config.toml
norm = "rmsnorm"
decay_shape = "linear"
final_lr_fraction = 0.0
MLP neurons of a small language model. Each row is named by its layer, matrix (gate and up: input weights; down: output weights) and neuron, and shows model dimensions 0-191. Each number is 500 + 50 x the weight over its row's rms, rounded and kept within 0 to 999. Numbers have three digits each. A neuron's up and down rows have the sign that makes its largest values positive.
After each neuron's rows, "fires on" lists the tokens most often at its 100 highest values on Wikipedia text that the model never trained on; "fires before" lists the tokens most often just after its 100 highest values on Wikipedia text that the model never trained on. A number after a token or word is its count.

L6.gate168:442566544417459585498476483595462519498552526376504539445476455585579605415544526507514546448535475456480599490527470474450414565517546483417498525537600528545487521491583520523568393511525497473511447445568487468452540456516502522420508550506433510504552487488476546560443557465444462496539458454422430513555526404486488444546434522582501392445536551505420524482560609507429628552542507546507530537426554479487490555480463435546477413460501550512464449454531435522534452529469556463464512449512498513451421490460499495584480441537510491568449508630606463532455521518530474479
L6.up168:637481564526529510529453496557565516479485531487437536566592521541486554489517574471534445489502579473450448464500501501460509580502487496492458473582495507493539497502526436472529561446408485558559522426426434517476492509469483423483571550503472579500381541412472471449482479522551590462447502383533544534558519410483449511490483503590476421443476526478470490448442410545418481501521463579470517496514405409478452590464482511540554560622544394483611461428555503494524420496611468594402511505469527427426399490569467536489497535520497563493503526498460457466545516500450439519
L6.down168:544480516581508510446511540624491552464491539587492544292449486440487554608536570494551476564515582512526527485506449496513545586488491503573596519459497424497523561548514450473516404448535484425459504539476490561487520461396484466546472484469403416445492501526541494508478555498512441575526490551576521473478547541398529432430517521440553545466540425571488523514489466472463457465510468404454424449477474454468539447517454513548395440435552606530556483434488454509497495534501475511472594443554505487496460470465450535555466558493544449499557473513477584469606567565557549567
fires on: "y" 22, "on" 16, "ou" 15, "re" 8, "s" 7, "it" 6
fires before: "d" 22, "s" 20, "t" 10, "p" 4, "o" 4

L6.gate151:533446512458513484407476476479477548479541589495447514553487516409503491398542521440513573560474529465524509603495553532525526509474530516463493414543538562483459456449488513605528514453424557461479474532596474466493440481527427490500597504479513414584503427567481553527587488565523438546409426495509514463491422383577441509449529545627558471452428607472598513465518482508511492523492510510456552414496502488457516506404486483573494521535401496496572569508509524539499398488592454438589576470486484428526443510624469569469454431538482576560498511463502508441531479533539416528
L6.up151:455477533469516422499541512511440538433438552502463502407530516453536480439533545467433546628470433515485456473576520561458493445636577423495542513597580427395500431559457509483448503514479393450524512514582531516532545463457493560473459515529491563446427493541535507452489480575476472481481484548554531456515511481499530627463444510349520488509472534472598516478570526549535495548471489538384420505514416460471568584522512582490473497510533446499486514483552524564548387465424519480575434445468539507532392495515476488520511439498568563535489501469502569531527443552528395414
L6.down151:522501427409529502468519524453484428553549504484530424526393492585487492416495500596505518482429383481561461520523492494494526623495471386496407490455442558478551535472546478431433388495488449528480491466565549538475522456519483516428496485517484541457497505398448519462513496562524528490604435478560485535528586501436542430507436576550517485416372531440426556472441553470434471611507539568519522517531509493459516610535463438492488514587506434517575489448547474497439530415522492442415423492443484494562518501419503442566457482549458505504436558613476498569554465486510551496
fires on: "or" 30, "it" 14, "ed" 8, "e" 8, "r" 6
fires before: "g" 19, "ge" 13, "ish" 12, "k" 8, "ain" 4, "ct" 4

L6.gate458:534493537489484538463411519536460500471557563547411432475401454488510574432461501497510379470557476507542537561463476598523585516518577471440394503496503520503458422523516465590522590638544515447481559491534491448495492477489505520523460529499481493472516492490509579528581513533519384511518559479555534611490575486456539553505507438544576488453471483568571499360494487501417478472523512513449449508450495375552575524546386501515537474541504518492452502547471535515453488478357488480534442434539482460577389494498543515472548486610467488485516528472530387583481480489496412570
L6.up458:450589431486452559558342459445421454485476542469534498546406495490520511501460575469435498419522419442572484465427509433509561400479526414525505550537506443444425475545417485497485501468513466470423457494460447427477458496534501553496430471475432491491451509487510475462545519470513518547493497479546479508520538498494458518453346510391504413469443468458484463480610515399582486596426511495549529522509499475496503472447462547447496536507474586548474455519585540405451442434394517538481477450437493468502520421462434474466520399533548477630498557484589555540451505485535422459
L6.down458:513480524522470528566520512416503565468533556508491552475424451446506476500495429562534446396513436539481435515447514582513511481555472434503475446542540635451463434496584415484537483467509537481457495454510530484510483508536527482472498429565402463551414482352394536489487532501493463582551537528448462452572428531535480432508384383482476489525444442355471536508503474557473532554476507468573475525489455508465459459486598463405417525498493423540457507436448466464577481533403510528569467549466471555537568497421407435488489490444446542446449464472549554512418565535440517523
fires on: "ud" 19, "or" 18, "ar" 15, "r" 6, "s" 5
fires before: "ge" 15, "g" 15, "ed" 15, "es" 6, "e" 5

L6.gate389:405541485478425526420517596462526452494515457512559479399491463606558473474483485509464506467518444443510464454538483507464513452446465475544440510486486511512584610545585548478495525569514489438563435491450499485583403450411522457544567478553427500571523458459421515483533526409502461558506559558445446421430516546509561518426510561521491490452506487405426553473462544571434507509507483511490517493555551669489507435446498429448514523515465505531462470486530514594576437427511535421461453487443548560550515427435513534497588442515516423517433498590367557579475539446489482489
L6.up389:525502564493514418453518534523500550548495527505412513483498517411452486524493486472460497464561449407461513599456456501486467454468517525509457480475414508423518559418495527468527629481474465498503550544518522558453521521418570415472544455399399447525493504472441474464409463516403502460437507479540480516582521473533446483550446454677447518516377502542474491493556558611533490483512541549423528528533495566560414510478496423453560400553449396497608533501527404431549478513545557499580428495446533520549534453476556492460458478467443514388449484566518436553526508516505514465
L6.down389:491529517448478522487563526542518494600524471496577411515473396491518484537574554543424496579493458494446513524533513532471443491413505400582498524425493463492492599544414519602484612436517503471451518513422448493500471547514449485582518559430484462567516493493506550517549427560547538459524504494395479452456530496503535488563532570441534515379529493490560494462458532503510432540486579478388469537455579469501531469540478453507561566556457478563524539432518426486398489527578487398482384565538571484411592504384538475524492438480507424424489516574475480522582510439465519561
fires on: " J" 45, "l" 15, " Y" 12, "ed" 7, "an" 5, "J" 4
fires before: "an" 13, "ap" 10, "u" 10, "o" 10, "un" 5, "ack" 4

L6.gate459:543532531460458499516455437489448520459537456504512548493500492468518515515484496413505520541477510443436559456459467562506567451549583489593500509503577543494421503502540517632468486591478553469392423466503469521602522535576478436542593539401440425518529618469536498550456551476571505477479588437563517463502486418550495548470535422546542573427503477487510550487484519493519569498513602483547481437502538442597537442545444593461555494505599536459471495412518461480594476493438521524422540610439479464580460546508475468435553449459404543441405504436498463403512483560537540488
L6.up459:575527574536448456515527462559505558484540456476535502499527468488588501535538437492473535571563497443565557535472448558451505508449521374602505550548523475486573545546601497574456530548466485467482458462588477473513513501549507578579524552534489493446510526574462526546535501465449468468579465501496517580472487459530559467603452485532586531441464454509483503460550570493474513513561586543440553579478594469461540452486529422599430434484485545525438455514444481533542549580563575598519523561511493566507500452466407593473448418435448451509473418512609417613568577490541559489
L6.down459:442509404435514532528520572535555617501471551414403525421523505493491529504556553529456506519437419493534506460473437396539530433483592529485375549523467422441529541507560518546485507517470553493561534540442358530493499503481505556484509469474562518481550493556448500479534505403546592422548537550505496434423450520454486485505524535534448549505424449556481459610586487533595432521519421514486516557500520482479462550456525555397549512452375464504486437503547533604534566485437481571442455522501518531521544443548457566510527466490416539520548585494513458380525493602495478507
fires on: "am" 43, "ar" 14, "ound" 7, "ag" 7, "ed" 4, "m" 4
fires before: "p" 20, "il" 19, "ter" 8, "er" 5, "m" 4, "e" 4

L6.gate379:443487492557545507534448461518511509634491459553532505521464464547523520429363570455532505484502417423572501488506453634412468490478440411483525520471501504442490507438546479568517635503522551474501582567537491431533509495543543509649538535442420531447531492472445454575481582501440549502487492541471437522557508497526574485568451476532482464492530487492585450417475576576539610533539549524502491541538488551454551557527529450469484577579529551485437497497484528493440476479508527456526483528483504532626583412495386561450511449434424503435435568552446553500499552455494515443
L6.up379:594430558392443420504558546507469447487490585497455477609485522549481487539489415461569471505418492500498463480511514497502528558523525550499495525504533588551500492472545514511466542509469450476446514364376475557514561506482548542513469474513493566478511633494462533465410525543484543552497408531485502436479548472552488445441511481488494406430485578573470499503511484514488493516518527662491497454548474569504587512461498408437568480459464547484535477461489520483577551470544543563485519472436504555486472509518564647417484492473443480470518430604366433446498501511355551494
L6.down379:467491500511529568546505500519524502536448572472377475383425468505524497491518458393461565421462505516494449523533446517497479378473584446412539481461430398526515590495451512500455482478505533557509470569483540519495466486558467490528409535377453513511527469504357497490406529546540523480527431616555537488568441553508539444514500557431473462481555531570465533492496506509491450503451496564512518463523552504497459426461503593442492568457534602468451534504418479686438480385534459540493512418434522378567517468513485507524543525453511454507567466517478532461515448456470476484
fires on: "y" 19, "k" 18, "s" 7, "ich" 7, " Y" 7
fires before: "i" 30, "u" 15, "o" 8, "a" 5

L4.gate201:580522482470534571420525529458468542388549477501525448463464523566598497462505558421454448538492531501524573500422541458573601533466523611493503461503551443440460502489517432548538605596440550474476561484464566520537509543531561438488587464456492488439512567506560439590538513542524507590530478566467492477484660419513535521477512473464514480436609504447480578537481518507491466433506469595593487462508458492501571523538491509485501346483517554477470542515420476410525422430472524559525543512525596477486447444526444457533471487466516473594393482558559463550447484494508476477
L4.up201:522423571422445452505509506483543463461541570485558468474539515371526491455475443496534561446501484562509516580506456504505544488525540369470463550560527459451451384557505514544506589505533517530469628441511441510479587503442478668526480475533497450541513504484420523568475469497484479502512524524498642532488550463525442503540523521522517436539423489524485563500524437434485549638402522527491476486524524462363542533432513450638494487451500568517486537512526532570485454523507505543526474601511506504564517468428494402568552455594478457527502463453542531483579456504454594505
L4.down201:594529423566448578524522526550459533528425473461507513455522551446422481450511607539472446443499474549492501508506533468484537471459515535494434560494504408567569515537530433512515534539453451457530516536464430522585508532437566520516518622525383512539596507618469460527539644543520530447469606491596482523428586557528584507490448513518465572456442466532563497527537479480496527550476486522449532478455407595508474441545533489566528436497518465419518504514552522531555539577593479519487472643567502504600509413558534472468463411469529538539533560468458486466506594503528476546
fires on: "am" 42, "ar" 18, "it" 15, "ir" 10, "ol" 7
fires before: "p" 22, "ac" 14, "il" 13, "l" 9, "ect" 7, "st" 6

L4.gate169:545475518583426508507534549643515429552523494522528548463501468558514522444527566498478440439577506445429505580471611494511580501484535530476452504485439428531519472512460517567587618555387594584529486538462505437563544488522566512412537523529443404563530562523469561571575485501476476596408448507425510503365524511524516508453448550531543431585552476447549489441511534494395541535572491456473459452499478496493479515478537395492486560430555410437509513498571553569453454544475498480473513435508499484470569514506478459501515567554497529532547522438535462569427590428491503491
L4.up169:431429429521516440530536496468567579544458470503467439565512434421579574550440513556551442549403487531506551496496577475535565411510459498521542559557493498583484571518513487420507473494425538501450485533481530536457473441445557421574438501488521530522354485478535551527463546527415523427456460502495509480515447562498555385501563565560493558465472419477508499501539495489606590498504445524493480542459598630481506478477508457508433557356451559592492524490513507589470534520473495599563560525488468437512530546575510529551522536448548477477419502492586442414486472520539423521
L4.down169:425535448435464573467452525537474423477499519494440586453507491384395583522504532559458496482495512506509514494613518424497477589475551579566513470523506536509551528500528585502444496464508514501495461563413514592461515408537538457447475504461444497513490492470366363533526680448446598478479470541531511522485489524506500480559433526464524545505506429506456509481511505477528371538625501495543476483521543420524534455484484509581499559463500442524552477515533472523482575474512589541507551414416492461585544524584610520579412495575469535487444472534527480455446435528520478503
fires on: "it" 30, "en" 19, "is" 17, "ial" 13, "h" 13
fires before: "ion" 16, "ic" 12, "y" 12, "ect" 7, "ary" 5, " " 4

L6.gate173:514576466477560495445431552467504536499456537484461513451519434439513494375517565507540457482496471531536473542507475496509507532552470635408549560588467536502458574512412494460485492608496465434518497554450429414527538602450587489519549603414489445468557448538420476463461554524545482416483540471576501464490515485544540485473571497462501440408534536473517572539546542460536587412489528555486465534436535503422514569446429521494460497477508429455430503546489522519568532570445500619482451526492576506575464476518486525393427571606529415485501464506404418464461499460416526530
L6.up173:448493477520512451506505408551542526524519473524463505496460513546482508572446468539544391554509531508423542425420535435466484492452483588536476522497486516518450506464553473473470558562452494521478532522445482488434510518486553502434504497442521534529514558566477467547486565514544463391503587459550561544470440487499472466443545513553498476631444512428442459475523526550472559390571508497530522498546523451422524482521549453517500524397578378485427506549426495522553541509614530506479472443553507549476425515397613517494457547548464381491544491540453473452385493304388541525
L6.down173:503611472461488475478462549392509530524482528495436554520540495485434472466507424467551547438578408504531493489421501518423608412464464449523496471458530556556459518525534526550462494549514462423508453557501512495425521525451542463464499566517509426389435485574450441483522381434499464541541541444447512428487545418449453454464584444505580436488509536519611545525451601495431436528568488469506451433534546559458541551513495414510520499626551570444563448575492442530594506507513423451460473425477398444554471539493517559518478490582497501517517485424580524530552463449481425466
fires on: "=" 20, "ut" 17, "it" 13, "n" 9, ")" 8
fires before: "\n\n" 27, "e" 20, " A" 5, "ect" 5, "er" 4, "t" 4

L6.gate298:456595461565509462438537496453509427502515513457495459481464442471540554385535586492528445526610525492582518577460548439409499508464473544581585433453466508492381535544465538467536514543434519484495460498458540502492468519432469512474508482404453488512556546365492502511446610525530514426572510438537506513566507493512557424538396457501542461417404536439477520513577577452477550518473446627494452603465538412500520570511515570457493450507495432441467516523446506506488485506517588495500486559472449471450420412457498548464565511552578552543502499582446408448512497481445465419
L6.up298:442557507475403464518470489524377572545539473549512488468468364617448480477547593584533521542492498501556464447514570601511506515476490590459492430453525499526544539498509509438569526508567509492594511497452453585437501445545476532555575536415427496597464489441500476485462556501525454451520459465483506546649519421536540441507531507517534512400435496428503498474515496526465540520505573531502457560424524425445473508483432502437501505442517460497437510476558501445410533515452546524511429544560546494433483431461549461425393438443448396430444537412488449554472433421512509506
L6.down298:502452400475515563541546451529451501546592479543559432588466555433514444493570546570444519480522561419444474524527436455540465570417524451557522499504568519562464503475459611492505494501479433621520515486495548433429545519563508507495486526486471445499503495505574498539557398506534507505548555457518558489491476501566543368606567523465496474479488547475504477591424532468566532484563570469437475573453557532502527508438520389546411477431524441438483370436567507463514532461460483533530390470510458503519526602466557394383516517532515505498487451442536528522519551459458587442
fires on: "ic" 51, "r" 14, "it" 10, "n" 7
fires before: "ial" 21, "e" 13, "ed" 10, "er" 8, "ers" 8